config.yaml
num_hidden_layers: 16
hidden_size: 384
num_attention_heads: 6
num_key_value_heads: 6
head_dim: 64
intermediate_size: 1536
vocab_size: 32000
hidden_act: "gelu"
norm: "layernorm"
norm_place: "pre"
norm_eps: 1e-05
positions: "alibi"
qk_norm: false
attn_scale: 0.125
bias: "all"
tie_word_embeddings: true
parallel_block: false
init: "normal"
init_std_qkv: 0.015
init_std_o: 0.00265
init_std_up: 0.015
init_std_down: 0.00265
optimizer: "adamw"
learning_rate: 0.00138
beta1: 0.9
beta2: 0.95
weight_decay: 0.11
lr_head: 0.0053
max_grad_norm: 1.0
warmup_steps: 531
schedule: "wsd"
decay_fraction: 0.618
decay_shape: "linear"
final_lr_fraction: 0.05
batch_tokens: 65536
max_seq_len: 1024
doc_mask: true
train_tokens: 324800000
max_steps: 4957
dataset: "wikipedia_en"
MLP neurons of a small language model. Each row is named by its layer, matrix (up: input weights) and neuron, and shows model dimensions 32-95. Each number is 200 + 20 x the weight over its row's rms, rounded and kept within 0 to 999.
Before each neuron's rows, "fires in" lists the words (lower case) most often at its 100 highest values on Wikipedia text that the model never trained on; "fires on" lists the tokens most often at its 100 highest values on Wikipedia text that the model never trained on. A number after a token or word is its count.

fires in: "for" 54, "during" 26, "of" 7, "to" 4
fires on: " for" 54, " during" 26, " of" 7, " to" 4
L2.up941,188,215,209,207,208,173,193,196,218,198,180,219,227,205,152,166,211,180,210,200,217,188,197,202,209,238,200,185,235,191,199,185,199,168,186,194,231,227,228,201,189,222,171,207,195,165,177,189,187,227,176,218,204,206,213,175,192,193,169,221,205,199,198,236

fires in: "who" 37, "that" 27, "which" 19, "to" 8
fires on: " who" 38, " that" 27, " which" 19, " to" 8
L2.up334,217,193,223,213,201,176,242,206,175,191,199,182,241,204,212,186,217,186,235,164,217,230,195,196,162,202,204,209,208,190,243,227,209,176,181,187,181,175,204,196,198,176,187,175,175,210,165,204,169,221,170,192,196,177,193,184,165,189,177,219,182,193,229,191

fires in: "the" 32, "as" 30, "at" 5, "chief" 5, "no" 4
fires on: " as" 30, " The" 21, "A" 10, "The" 8, " At" 7, " Chief" 5
L2.up1020,229,203,183,211,193,206,203,238,174,227,220,184,216,190,196,173,244,202,210,180,177,223,181,201,226,168,186,212,200,185,200,197,191,229,191,174,231,225,205,233,208,179,176,171,189,222,179,209,202,217,160,162,208,196,207,229,209,222,224,260,202,208,180,208

fires in: "of" 19, "college" 19, "in" 8, "center" 7, "river" 4
fires on: " of" 19, " College" 19, " Dam" 8, " in" 8, " Center" 7, " Path" 6
L2.up172,206,204,200,196,213,218,214,218,195,237,240,201,196,240,165,203,206,202,194,189,198,178,203,182,203,219,201,208,209,205,166,203,230,213,206,183,207,172,203,202,204,258,197,148,206,182,183,173,189,226,205,178,219,149,192,221,176,223,178,184,208,204,213,191

fires in: "as" 32, "minister" 14, "which" 13, "that" 11, "who" 11, "when" 4
fires on: " as" 20, " which" 13, " Minister" 13, " that" 11, " who" 11, "As" 10
L2.up922,235,178,207,189,198,222,243,190,191,206,202,223,208,219,199,203,224,191,202,182,194,218,181,209,212,196,229,213,198,176,219,205,187,200,205,181,213,198,177,205,201,164,178,160,180,203,199,208,186,199,173,185,187,162,213,211,211,193,200,220,180,196,223,203

fires in: "of" 52, "special" 10, "general" 10, "historic" 4
fires on: " of" 52, " General" 10, " special" 7, "al" 7, " Special" 4, " Historic" 4
L2.up641,201,185,203,193,202,203,211,228,207,232,216,200,194,141,189,197,223,198,210,191,201,198,205,179,227,200,157,198,196,165,198,188,220,230,146,175,197,228,209,189,247,201,203,186,184,183,192,159,200,201,204,210,225,214,201,149,166,215,183,193,197,172,196,209

fires in: "who" 16, "that" 14, "they" 14, "and" 13, "which" 8, "attempts" 4
fires on: " who" 16, " that" 14, " they" 14, " and" 13, " which" 8, " attempts" 4
L10.up1446,230,187,187,179,229,162,188,177,183,198,186,185,205,223,194,158,219,199,193,192,216,195,195,193,191,187,193,218,224,178,191,220,230,167,191,215,218,172,185,183,199,202,225,175,205,223,167,219,159,205,188,191,239,207,199,219,177,196,206,215,183,175,197,188

fires in: "of" 41, "among" 8, "azerbaijani" 8, "kędzierzyn" 4
fires on: " of" 41, "i" 13, " among" 9, "ri" 6, "n" 4
L2.up16,198,190,209,196,213,191,213,184,158,194,183,211,246,213,193,175,208,203,198,154,193,230,171,171,217,196,165,219,172,189,189,204,227,187,166,171,211,196,205,179,210,228,227,180,187,216,218,248,205,209,216,222,211,164,180,219,186,185,211,200,238,237,206,199

fires in: "and" 63, "also" 15
fires on: " and" 63, " also" 15
L9.up1502,194,209,225,205,240,201,257,231,165,235,193,200,186,194,176,195,218,182,236,223,243,197,184,137,196,181,155,215,196,178,202,171,216,207,174,172,195,208,200,207,201,172,217,193,173,187,218,188,193,192,212,222,214,208,171,184,179,199,231,178,198,192,228,176

fires in: "such" 39, "these" 30, "this" 9, "those" 6
fires on: " such" 39, " these" 20, " These" 11, " those" 6, " This" 6
L2.up402,230,199,215,159,230,166,204,200,189,188,224,213,240,213,193,226,218,213,208,177,191,224,194,185,211,213,232,217,193,210,205,205,179,213,184,205,151,227,199,168,211,179,239,199,178,231,221,195,172,202,178,188,198,192,187,199,196,214,199,199,203,188,221,218

fires in: "no" 51
fires on: " No" 48, "e" 8, " no" 6, "se" 4
L10.up732,192,194,173,212,249,218,212,189,199,178,176,239,205,178,169,220,230,204,155,211,190,236,178,215,205,208,169,195,181,207,176,203,187,190,216,191,224,201,216,167,224,225,210,194,201,225,173,211,181,219,187,210,169,172,179,201,192,244,172,210,208,211,180,221

fires in: "of" 64, "for" 5, "following" 4
fires on: " of" 64, " for" 5, "ing" 5, " following" 4
L2.up700,174,178,240,164,204,214,179,212,192,194,199,207,195,160,142,223,209,199,174,160,200,184,189,171,192,242,180,190,208,183,237,217,213,256,173,196,192,224,182,191,220,215,202,188,162,194,228,196,209,206,207,235,196,219,166,166,170,189,230,188,206,217,195,182

fires in: "her" 33, "his" 7, "and" 6, "eczacıbaşı" 5, "before" 5
fires on: " her" 31, " his" 7, " Her" 6, " and" 6, " E" 6
L2.up948,214,182,217,214,234,178,238,196,204,209,219,207,236,206,181,208,214,197,182,206,215,238,187,196,201,194,195,217,188,161,224,229,227,188,158,173,180,207,204,210,199,180,207,182,196,211,219,197,190,206,185,215,231,197,181,215,190,210,218,232,208,216,174,197

fires in: "london" 19, "john" 18, "j" 16, "by" 8, "uk" 7, "york" 5
fires on: " J" 29, " John" 18, " London" 17, " UK" 9, " by" 7, " York" 5
L2.up1507,228,175,178,170,191,160,197,215,175,197,212,201,219,208,193,152,238,220,220,195,194,208,185,240,198,188,228,242,210,197,195,178,194,212,187,179,210,199,208,255,177,203,178,198,187,185,207,206,201,205,169,224,241,177,215,238,206,201,194,237,222,217,198,218

fires in: "between" 47, "since" 15, "both" 8, "following" 7, "from" 4
fires on: " between" 42, " since" 13, " following" 5
L2.up638,214,175,228,190,209,219,214,195,184,227,189,209,202,204,190,241,234,207,184,181,215,175,205,197,198,210,245,197,199,185,213,196,176,162,206,196,210,188,186,198,185,165,186,206,186,232,207,212,163,184,186,223,190,153,209,210,203,195,226,201,211,191,228,240

fires in: "of" 28, "all" 16, "for" 12, "among" 11, "were" 11
fires on: " of" 28, " All" 15, " for" 13, " were" 11, " among" 10
L2.up499,175,181,197,159,196,197,192,187,191,224,180,196,216,176,206,181,230,200,194,167,201,182,144,143,204,203,199,186,200,182,180,197,184,205,205,212,183,198,167,198,200,208,201,207,194,231,196,222,182,191,213,232,178,200,175,194,207,210,201,182,228,232,194,151

fires in: "of" 27, "as" 21, "for" 13, "to" 8
fires on: " of" 27, " as" 21, " for" 13, " to" 8, "or" 5
L2.up890,239,190,204,184,192,189,212,210,172,205,189,200,208,195,207,183,228,206,194,193,230,200,188,214,214,199,213,203,182,223,182,135,193,197,172,195,174,229,201,188,212,189,198,199,153,198,179,191,207,163,169,201,219,195,193,197,180,212,213,212,198,197,228,208

fires in: "were" 20, "was" 16, "is" 15, "are" 10, "the" 9
fires on: " were" 20, " was" 16, " is" 15, " are" 10, " the" 9
L13.up776,193,189,221,204,175,160,188,183,167,182,201,207,218,169,193,168,200,182,190,175,213,198,209,188,191,189,203,208,209,218,179,222,186,209,179,204,195,226,170,176,194,222,191,163,177,239,190,204,197,209,190,225,222,180,179,236,181,177,203,218,188,183,174,211

fires in: "one" 27, "each" 18, "i" 13, "my" 9, "1" 8, "every" 5
fires on: " each" 17, " I" 16, " One" 11, " one" 11, " 1" 10, " My" 9
L2.up1,223,219,185,221,241,177,187,212,215,238,229,189,213,192,188,225,208,161,193,169,192,232,168,192,181,202,194,203,177,190,203,205,214,186,137,188,184,202,193,178,212,196,165,213,179,200,211,197,199,211,186,195,198,182,170,231,208,214,217,211,209,215,199,210

fires in: "that" 58, "who" 15, "which" 10, "what" 5
fires on: " that" 56, " who" 17, " which" 10
L9.up1212,170,198,179,178,223,187,218,192,204,226,225,183,216,219,185,186,230,188,197,199,169,205,166,206,222,213,232,189,202,193,223,224,232,173,208,207,169,187,198,179,213,192,214,209,158,195,174,195,152,171,220,220,247,165,168,232,212,188,184,245,201,248,224,186

fires in: "before" 20, "for" 20, "made" 17, "making" 7
fires on: " before" 20, " for" 20, " made" 17, " making" 7
L2.up1215,191,180,213,191,207,183,218,213,205,214,219,204,220,189,145,185,206,193,211,211,179,213,177,230,210,208,238,219,199,173,202,184,186,199,211,199,197,184,191,218,196,207,168,196,194,211,198,194,200,217,159,218,217,166,225,225,180,206,205,232,213,178,208,234

fires in: "after" 37, "make" 11, "for" 9, "cause" 8, "causing" 6, "of" 4
fires on: " after" 38, " make" 11, " for" 9, " cause" 8, "ing" 6, " of" 4
L2.up724,187,174,217,181,208,187,226,182,210,239,208,201,198,194,137,175,232,198,215,208,253,195,163,193,204,216,172,189,213,204,180,177,222,166,151,156,234,202,191,219,210,231,192,216,180,197,171,190,207,209,180,213,190,193,201,209,198,201,195,188,235,183,206,210

fires in: "or" 24, "would" 16, "may" 13
fires on: " or" 26, " would" 16, " may" 13, "s" 7, "nes" 4
L2.up1101,216,196,228,187,222,157,197,200,230,201,201,213,203,185,156,204,185,223,194,201,232,190,184,235,172,195,193,179,217,207,206,184,201,218,182,208,171,222,205,183,223,205,185,204,203,165,214,190,229,208,171,226,208,180,166,210,166,210,211,187,213,241,216,184

fires in: "if" 23, "where" 17, "when" 14, "that" 11, "because" 7, "3" 6
fires on: " if" 21, " where" 15, " that" 11, " When" 6, " 3," 6
L2.up985,177,198,196,220,230,164,198,159,193,212,206,188,218,176,241,210,205,231,227,188,213,211,193,204,200,240,223,179,196,210,201,233,197,217,208,194,181,194,197,211,186,201,219,217,188,213,226,174,217,168,187,200,181,185,159,203,212,205,181,196,192,196,246,174

fires in: "well" 25, "both" 19, "north" 11, "south" 7, "latter" 6, "west" 4
fires on: " well" 25, " both" 19, " north" 11, " south" 6, " latter" 6, " west" 4
L2.up1406,206,194,219,206,199,150,211,185,181,190,229,195,225,167,188,220,191,225,198,206,190,209,199,219,203,209,209,198,176,212,201,216,197,205,199,182,190,222,187,255,214,201,172,208,202,209,227,182,178,215,184,203,195,170,165,199,197,218,209,219,218,201,199,214

fires in: "by" 50, "at" 11, "from" 7, "with" 7, "of" 7, "between" 5
fires on: " by" 50, " at" 11, " from" 7, " with" 7, " of" 7, " between" 5
L2.up219,213,191,222,212,218,212,177,197,167,223,216,214,220,239,206,185,208,200,204,163,208,190,182,223,225,217,233,255,226,168,215,194,193,218,155,151,191,174,187,180,184,184,209,157,206,211,206,232,181,205,165,208,214,177,223,253,184,215,214,218,222,205,198,192

fires in: "when" 32, "that" 31, "who" 17, "where" 4, "which" 4
fires on: " when" 33, " that" 31, " who" 20, " where" 4, " which" 4
L2.up1000,192,181,188,184,219,202,241,188,210,184,213,200,205,197,205,199,220,238,194,215,194,219,196,220,198,229,200,189,215,193,215,177,209,216,204,174,201,213,179,189,210,206,171,211,162,180,185,156,193,182,185,157,206,178,197,244,182,196,195,208,191,222,224,208

fires in: "of" 54, "as" 16, "than" 5, "for" 4, "in" 4
fires on: " of" 54, " as" 16, " than" 5, " for" 4, " in" 4
L2.up757,238,218,183,196,207,216,212,182,197,233,226,191,207,218,216,208,204,216,192,176,216,195,191,173,204,187,220,236,176,204,202,201,197,212,192,176,216,228,183,206,196,179,166,182,196,212,227,191,172,184,158,186,219,153,190,205,215,187,210,226,218,174,225,228

fires in: "for" 60, "of" 31, "on" 8
fires on: " for" 60, " of" 31, " on" 8
L2.up75,225,209,193,174,217,225,194,185,208,227,192,178,199,207,198,198,219,176,217,178,218,213,142,203,205,201,159,221,186,190,204,205,206,182,195,164,188,186,180,182,194,181,201,212,193,218,192,201,176,196,198,235,194,205,208,208,186,188,205,200,217,178,227,199

fires in: "to" 24, "from" 19, "in" 11, "do" 8, "of" 4, "with" 4
fires on: " to" 24, " from" 19, "ing" 13, " in" 11, " do" 8
L2.up849,191,173,213,188,215,200,175,212,190,222,194,213,218,218,161,207,185,213,211,198,222,153,190,191,178,239,161,200,202,186,203,163,212,172,207,176,221,191,240,209,200,223,216,197,193,214,151,203,179,210,197,189,206,209,184,236,208,205,224,169,222,217,227,201

fires in: "this" 43, "he" 16, "one" 14, "a" 7, "that" 6
fires on: " this" 28, " he" 16, " one" 13, " This" 11, "a" 6
L2.up63,241,207,194,193,220,196,229,213,206,247,226,205,193,227,232,192,201,193,180,222,214,205,184,170,187,198,196,197,207,148,181,202,201,175,195,218,189,200,194,199,198,191,187,217,171,238,161,212,158,213,164,200,218,184,178,216,197,186,224,224,206,211,205,239

fires in: "at" 55, "was" 10, "from" 7, "on" 6, "of" 5
fires on: " at" 51, " was" 10, " from" 6, " of" 5, " on" 5
L10.up884,194,222,189,152,229,197,171,214,215,219,185,179,213,188,171,216,195,211,220,187,218,194,175,196,164,208,213,208,229,181,188,194,220,198,211,197,240,177,248,193,202,201,201,168,144,226,170,211,161,186,184,182,196,251,172,170,210,195,218,170,207,204,199,209

fires in: "as" 47, "was" 8, "were" 8, "being" 5, "who" 5, "are" 4
fires on: " as" 48, " was" 8, " were" 8, " being" 5, " who" 5, " are" 4
L13.up852,196,208,231,225,170,179,210,213,188,220,212,192,217,150,183,182,193,187,217,199,226,190,155,181,197,192,200,212,197,180,188,240,221,186,202,219,157,233,171,205,197,215,181,216,197,227,191,170,165,208,193,193,199,196,191,240,211,193,208,221,192,203,164,225

fires in: "such" 35, "other" 20, "personal" 13, "those" 10, "these" 6
fires on: " such" 35, " other" 15, " those" 9, "Personal" 7, " these" 6
L2.up1005,222,150,194,195,209,204,230,197,216,222,223,212,192,162,171,213,219,177,191,215,210,209,188,210,201,174,191,195,195,206,175,185,191,190,183,212,190,217,191,209,234,176,182,195,174,212,215,174,215,203,213,175,182,184,207,191,203,172,234,204,202,187,218,218

fires in: "what" 22, "those" 13, "whom" 12, "such" 4, "whether" 4
fires on: " what" 20, " those" 13, " whom" 12, "ther" 5, " such" 4
L2.up1349,237,178,210,181,188,182,200,213,223,197,210,229,219,176,186,211,209,191,219,174,203,202,194,212,196,196,221,203,192,170,154,181,175,233,167,186,174,214,193,207,200,159,184,219,187,228,228,173,204,222,168,221,206,167,183,201,207,206,220,229,194,211,205,211

fires in: "after" 38, "of" 12, "for" 12, "before" 7, "does" 6, "about" 6
fires on: " after" 26, " of" 12, " for" 12, " After" 9, " does" 6, " about" 6
L2.up196,210,212,202,194,181,220,179,191,209,233,205,182,179,187,179,189,203,217,227,201,253,189,168,185,208,208,207,197,244,205,182,202,221,199,204,186,199,170,185,194,175,229,184,209,142,195,206,215,170,188,199,157,163,192,208,231,212,199,178,176,194,194,180,213

fires in: "south" 21, "north" 14, "west" 10, "western" 10, "southern" 8, "northern" 6
fires on: " South" 18, " North" 12, " West" 10, " southern" 10, " western" 10, " northern" 5
L2.up740,206,177,214,192,217,199,203,223,171,168,238,177,215,191,206,229,201,234,196,203,189,199,235,200,195,233,237,190,166,189,214,200,193,206,226,182,229,188,232,229,198,199,220,201,171,204,214,223,204,188,215,187,202,183,216,192,202,170,200,201,194,197,213,171

fires in: "at" 35, "finds" 9, "find" 7, "of" 5, "near" 5, "to" 5
fires on: " at" 30, " finds" 9, " find" 7, " of" 5, " near" 5, " to" 5
L2.up64,190,195,175,188,239,180,165,209,151,245,231,219,202,200,178,166,206,204,237,180,205,165,187,202,184,226,196,212,212,181,176,167,221,189,211,202,227,215,207,249,211,245,206,147,176,190,190,195,176,204,186,164,203,211,187,212,202,185,232,212,188,225,229,246

fires in: "an" 83
fires on: " an" 88, " An" 11
L10.up121,224,174,185,220,193,206,185,216,187,224,211,227,214,204,195,213,205,209,223,212,200,217,187,194,177,228,189,224,186,196,202,153,186,206,222,162,223,196,213,161,206,214,191,208,193,193,208,227,218,190,215,191,192,227,228,230,195,218,213,183,225,235,204,222

fires in: "an" 86
fires on: " an" 88, " An" 5
L9.up1131,228,216,169,202,211,196,182,191,176,195,189,187,239,208,223,181,200,201,205,203,196,225,191,202,179,230,216,212,209,203,215,176,199,176,192,198,195,198,181,158,206,190,209,171,156,219,183,230,160,190,183,184,179,213,220,243,187,198,206,222,203,215,235,218

fires in: "of" 39, "during" 8, "between" 8, "following" 6, "that" 6, "described" 5
fires on: " of" 39, " during" 8, " between" 8, " that" 6, " described" 5, " following" 5
L2.up1054,205,223,224,204,245,188,197,171,234,249,208,166,209,206,196,205,187,215,193,220,219,161,199,196,200,226,197,191,212,194,195,208,212,172,194,218,224,174,196,226,207,193,190,200,179,219,186,162,191,204,203,203,171,216,186,180,202,188,216,206,198,187,185,215

fires in: "one" 50, "two" 32, "a" 10, "three" 5
fires on: " one" 36, " two" 28, " One" 9, "a" 8, " three" 5, " A" 5
L2.up866,197,198,191,193,203,186,211,202,204,230,205,192,206,231,215,215,224,206,182,170,212,172,150,186,209,190,214,214,187,196,169,193,183,184,156,190,201,234,219,182,192,184,191,208,158,237,184,170,198,174,168,194,226,167,176,232,202,242,195,209,224,224,195,229

fires in: "by" 21, "to" 19, "from" 11, "contains" 7
fires on: " by" 21, " to" 19, " from" 11, " contains" 7
L2.up96,195,165,216,181,206,181,174,177,226,225,192,204,186,201,179,193,219,202,222,185,228,150,185,208,199,201,206,207,207,199,211,197,224,147,188,203,207,175,235,233,196,205,234,191,195,234,169,211,173,196,185,236,212,197,200,209,211,193,209,183,208,200,214,202

fires in: "on" 97
fires on: " on" 79, "On" 17
L2.up753,228,207,208,206,226,218,222,240,161,168,203,206,219,197,172,204,201,171,232,126,200,225,205,227,177,231,195,220,186,173,174,184,208,224,208,208,218,230,205,175,190,187,166,147,176,185,206,209,182,206,171,193,214,185,209,213,161,224,204,199,212,170,232,200

fires in: "between" 47, "both" 26, "either" 4, "southern" 4
fires on: " between" 42, " both" 19, " Both" 6, " southern" 6, " either" 4
L2.up412,222,191,245,216,199,222,195,195,174,163,198,198,234,209,188,206,212,205,197,159,187,218,207,211,212,213,195,209,200,204,181,208,198,209,210,202,205,214,186,212,203,197,189,157,188,227,203,211,181,193,187,192,175,138,203,228,203,213,231,189,207,217,199,192

fires in: "when" 30, "where" 26, "as" 23, "while" 5
fires on: " when" 30, " where" 26, " as" 23, " while" 5
L2.up344,196,199,181,188,197,198,208,179,212,198,194,219,203,180,217,168,224,233,235,156,197,208,197,168,204,201,204,193,211,164,209,212,203,218,201,162,214,170,192,225,192,161,189,182,184,198,198,219,192,227,182,199,212,186,198,185,221,224,196,220,225,152,166,184

fires in: "of" 61, "from" 16, "family" 9, "for" 7, "andhra" 4
fires on: " of" 61, " from" 16, " family" 9, " for" 7, "a" 4
L2.up1284,200,168,229,212,208,224,215,215,199,259,204,205,206,191,178,200,221,215,195,204,201,206,164,209,226,191,176,205,181,160,201,197,224,188,194,193,185,173,200,246,234,189,210,191,184,208,165,221,217,187,208,196,202,157,217,234,223,217,195,195,193,210,195,205

fires in: "states" 61, "aged" 6, "england" 5, "massachusetts" 5, "ita" 4
fires on: " States" 61, "s" 7, "aged" 6, " England" 5, " Massachusetts" 5, "ITA" 4
L2.up780,208,156,248,203,197,198,186,195,163,177,203,233,197,208,202,208,218,215,206,182,186,183,180,220,206,223,191,212,176,153,211,214,183,177,180,207,189,208,183,218,221,207,221,228,182,216,188,223,198,177,183,228,202,195,192,201,167,209,182,185,200,206,216,226

fires in: "south" 37, "north" 13, "northcote" 6, "left" 6, "east" 6, "fort" 4
fires on: " South" 35, " North" 20, "ang" 6, " left" 6, " Fort" 5
L2.up704,229,191,227,182,189,229,237,179,142,204,228,189,205,197,230,194,194,228,193,240,237,208,209,208,229,186,207,210,204,172,179,184,206,198,215,168,240,183,212,223,207,178,161,185,200,190,219,186,226,190,194,198,208,185,222,191,190,178,181,208,169,155,216,180

fires in: "to" 41, "of" 15, "in" 15, "for" 10, "is" 8
fires on: " to" 41, " in" 16, " of" 15, " for" 10, " is" 8
L2.up851,182,222,197,203,210,211,207,224,210,208,183,209,188,170,218,195,191,167,194,207,246,151,212,189,195,218,213,214,238,205,201,198,205,205,189,209,177,208,220,215,183,185,205,213,193,218,203,192,164,189,202,198,220,219,210,189,175,193,188,166,221,183,215,168

fires in: "on" 75, "between" 8, "at" 7, "with" 4
fires on: " on" 59, "On" 15, " between" 8, " at" 6, " On" 4, " with" 4
L2.up4,219,228,233,200,244,200,206,165,198,177,226,174,263,238,189,183,223,214,221,178,185,220,193,212,195,226,201,202,212,207,175,212,214,184,188,232,220,192,203,203,181,178,230,157,196,196,168,233,155,175,142,204,216,180,212,193,196,201,187,213,218,196,234,172

fires in: "of" 79, "by" 6, "as" 4, "the" 4
fires on: " of" 79, " by" 6, " as" 4, " the" 4
L2.up317,201,229,193,194,214,205,200,218,197,205,226,215,235,220,228,176,250,187,188,210,180,194,216,198,246,204,237,197,195,188,203,220,216,240,210,177,173,196,206,217,192,184,181,171,206,238,187,193,160,188,217,186,209,214,223,225,224,187,196,245,192,176,223,192

fires in: "of" 24, "21" 15, "from" 12, "20" 6, "than" 5
fires on: " of" 24, " 21" 16, " from" 12, " 20" 8, " than" 5
L2.up565,188,180,187,226,221,179,190,208,163,206,199,238,208,190,220,215,187,182,192,209,216,197,221,180,176,213,208,204,209,177,223,238,217,215,198,150,215,185,203,192,188,208,178,179,176,204,227,217,206,204,202,210,184,181,200,216,203,171,258,188,222,197,206,193

fires in: "to" 22, "the" 15, "this" 8, "whom" 7, "which" 7, "such" 6
fires on: " to" 22, " the" 15, " this" 9, " whom" 7, " which" 7, " such" 6
L2.up574,223,210,204,181,226,132,173,192,234,206,238,187,215,195,158,229,203,205,195,190,219,182,158,229,173,191,213,198,203,218,196,208,189,232,176,234,150,210,182,216,189,176,231,218,203,209,207,183,173,210,210,215,205,213,177,196,220,240,213,173,218,228,228,208

fires in: "of" 64, "world" 8, "for" 8
fires on: " of" 64, " World" 8, " for" 8
L2.up564,237,177,251,179,187,233,227,180,207,187,196,222,185,220,192,192,211,189,233,179,191,174,187,154,191,203,176,211,207,148,232,211,195,176,159,193,213,210,201,220,237,169,180,218,177,217,203,195,175,218,186,215,198,199,201,176,187,188,197,184,176,204,167,171

fires in: "and" 21, "as" 16, "with" 9, "the" 8, "though" 7, "whose" 6
fires on: " and" 16, " As" 12, "the" 8, "whose" 6, " With" 6, "and" 5
L2.up1394,204,226,195,176,205,236,232,196,213,188,221,206,160,151,200,199,216,196,214,195,226,195,180,169,169,187,200,216,186,159,200,192,197,229,208,189,208,162,205,194,193,179,175,185,179,225,202,215,160,206,178,200,200,218,187,212,175,195,219,167,187,227,206,201

fires in: "of" 53, "into" 14, "within" 8, "from" 4
fires on: " of" 53, "ing" 14, " into" 14, " within" 8, " from" 4
L2.up1249,196,177,209,196,224,188,204,231,195,227,161,205,235,229,199,180,196,224,216,192,218,191,180,191,215,227,182,218,204,226,190,164,182,184,176,192,200,149,230,170,191,185,199,176,194,194,190,192,204,186,181,206,220,196,174,182,178,223,227,166,220,180,237,230

fires in: "of" 27, "for" 22, "in" 7, "on" 5, "american" 5
fires on: " of" 27, " for" 22, " in" 7, " on" 5, " American" 5, " International" 5
L2.up555,209,179,224,165,209,207,209,221,192,207,173,201,209,179,179,171,212,187,207,204,210,209,203,187,208,250,205,206,206,173,157,177,229,189,170,193,180,192,241,193,204,174,202,199,154,221,208,191,219,164,203,239,232,186,178,170,177,211,200,193,200,217,170,179

fires in: "1" 33, "one" 8, "round" 7, "3" 7, "that" 4, "8" 4
fires on: " 1" 33, " 3" 8, " one" 7, " round" 7, " that" 4, " 8" 4
L9.up1242,176,204,187,186,197,174,191,184,224,234,167,184,222,196,181,189,190,195,177,200,188,197,158,155,208,226,210,211,231,210,217,229,210,169,167,179,201,211,197,172,225,182,190,172,174,206,189,158,206,211,191,203,196,188,160,213,198,199,233,213,235,235,220,207

fires in: "between" 49, "both" 8
fires on: " between" 44, "ing" 9, "ed" 7, " Both" 6
L2.up1125,210,172,265,192,230,197,191,182,164,182,170,210,214,195,228,189,206,223,185,175,203,184,236,205,204,206,202,226,227,204,184,230,200,209,180,209,229,190,220,192,207,156,193,188,192,216,168,211,190,191,162,209,198,193,208,200,199,203,184,221,217,175,195,189

fires in: "no" 37, "al" 10, "jr" 9, "sqmi" 4, "the" 4
fires on: " No" 41, " al" 10, " Jr" 9, "sqmi" 4, " the" 4
L10.up424,238,225,188,221,193,212,211,212,173,219,182,235,200,177,175,195,199,207,178,258,203,228,214,193,205,223,169,201,211,225,177,181,215,176,197,187,238,185,175,192,219,215,193,160,218,203,220,186,203,207,223,186,208,213,213,210,189,233,170,172,217,167,197,212

fires in: "of" 16, "for" 15, "with" 12, "2" 10, "first" 6, "new" 5
fires on: " of" 16, " for" 15, " 2" 13, " with" 12, " first" 6, " new" 5
L9.up1488,173,198,206,189,212,208,196,183,171,220,173,221,200,207,201,200,254,198,183,175,233,180,194,174,202,217,204,220,209,185,215,158,182,192,195,166,241,204,192,218,192,219,179,201,171,232,187,204,218,204,176,207,205,174,167,192,162,206,211,235,229,184,219,207

fires in: "for" 37, "of" 20, "american" 6, "in" 5, "d" 5, "a" 4
fires on: " for" 37, " of" 20, "D" 17, "A" 9, " in" 5, " American" 5
L2.up1392,200,182,197,201,208,154,201,205,216,204,183,211,207,192,191,198,216,193,203,232,228,184,190,220,220,240,190,192,223,181,172,188,174,188,172,221,175,224,218,189,180,203,215,199,161,205,169,158,175,175,169,219,223,217,213,184,192,223,187,212,220,185,237,202

fires in: "for" 27, "c" 11, "at" 7, "d" 5, "of" 5
fires on: " for" 26, "C" 15, "D" 12, " at" 5, " of" 5, "T" 5
L2.up819,187,212,198,167,195,194,184,196,192,202,181,161,212,204,199,155,199,182,216,192,180,200,176,155,192,227,165,197,230,173,208,174,218,183,191,222,219,161,204,212,183,210,185,159,196,196,171,197,164,214,172,188,215,207,185,201,204,185,207,192,239,193,190,179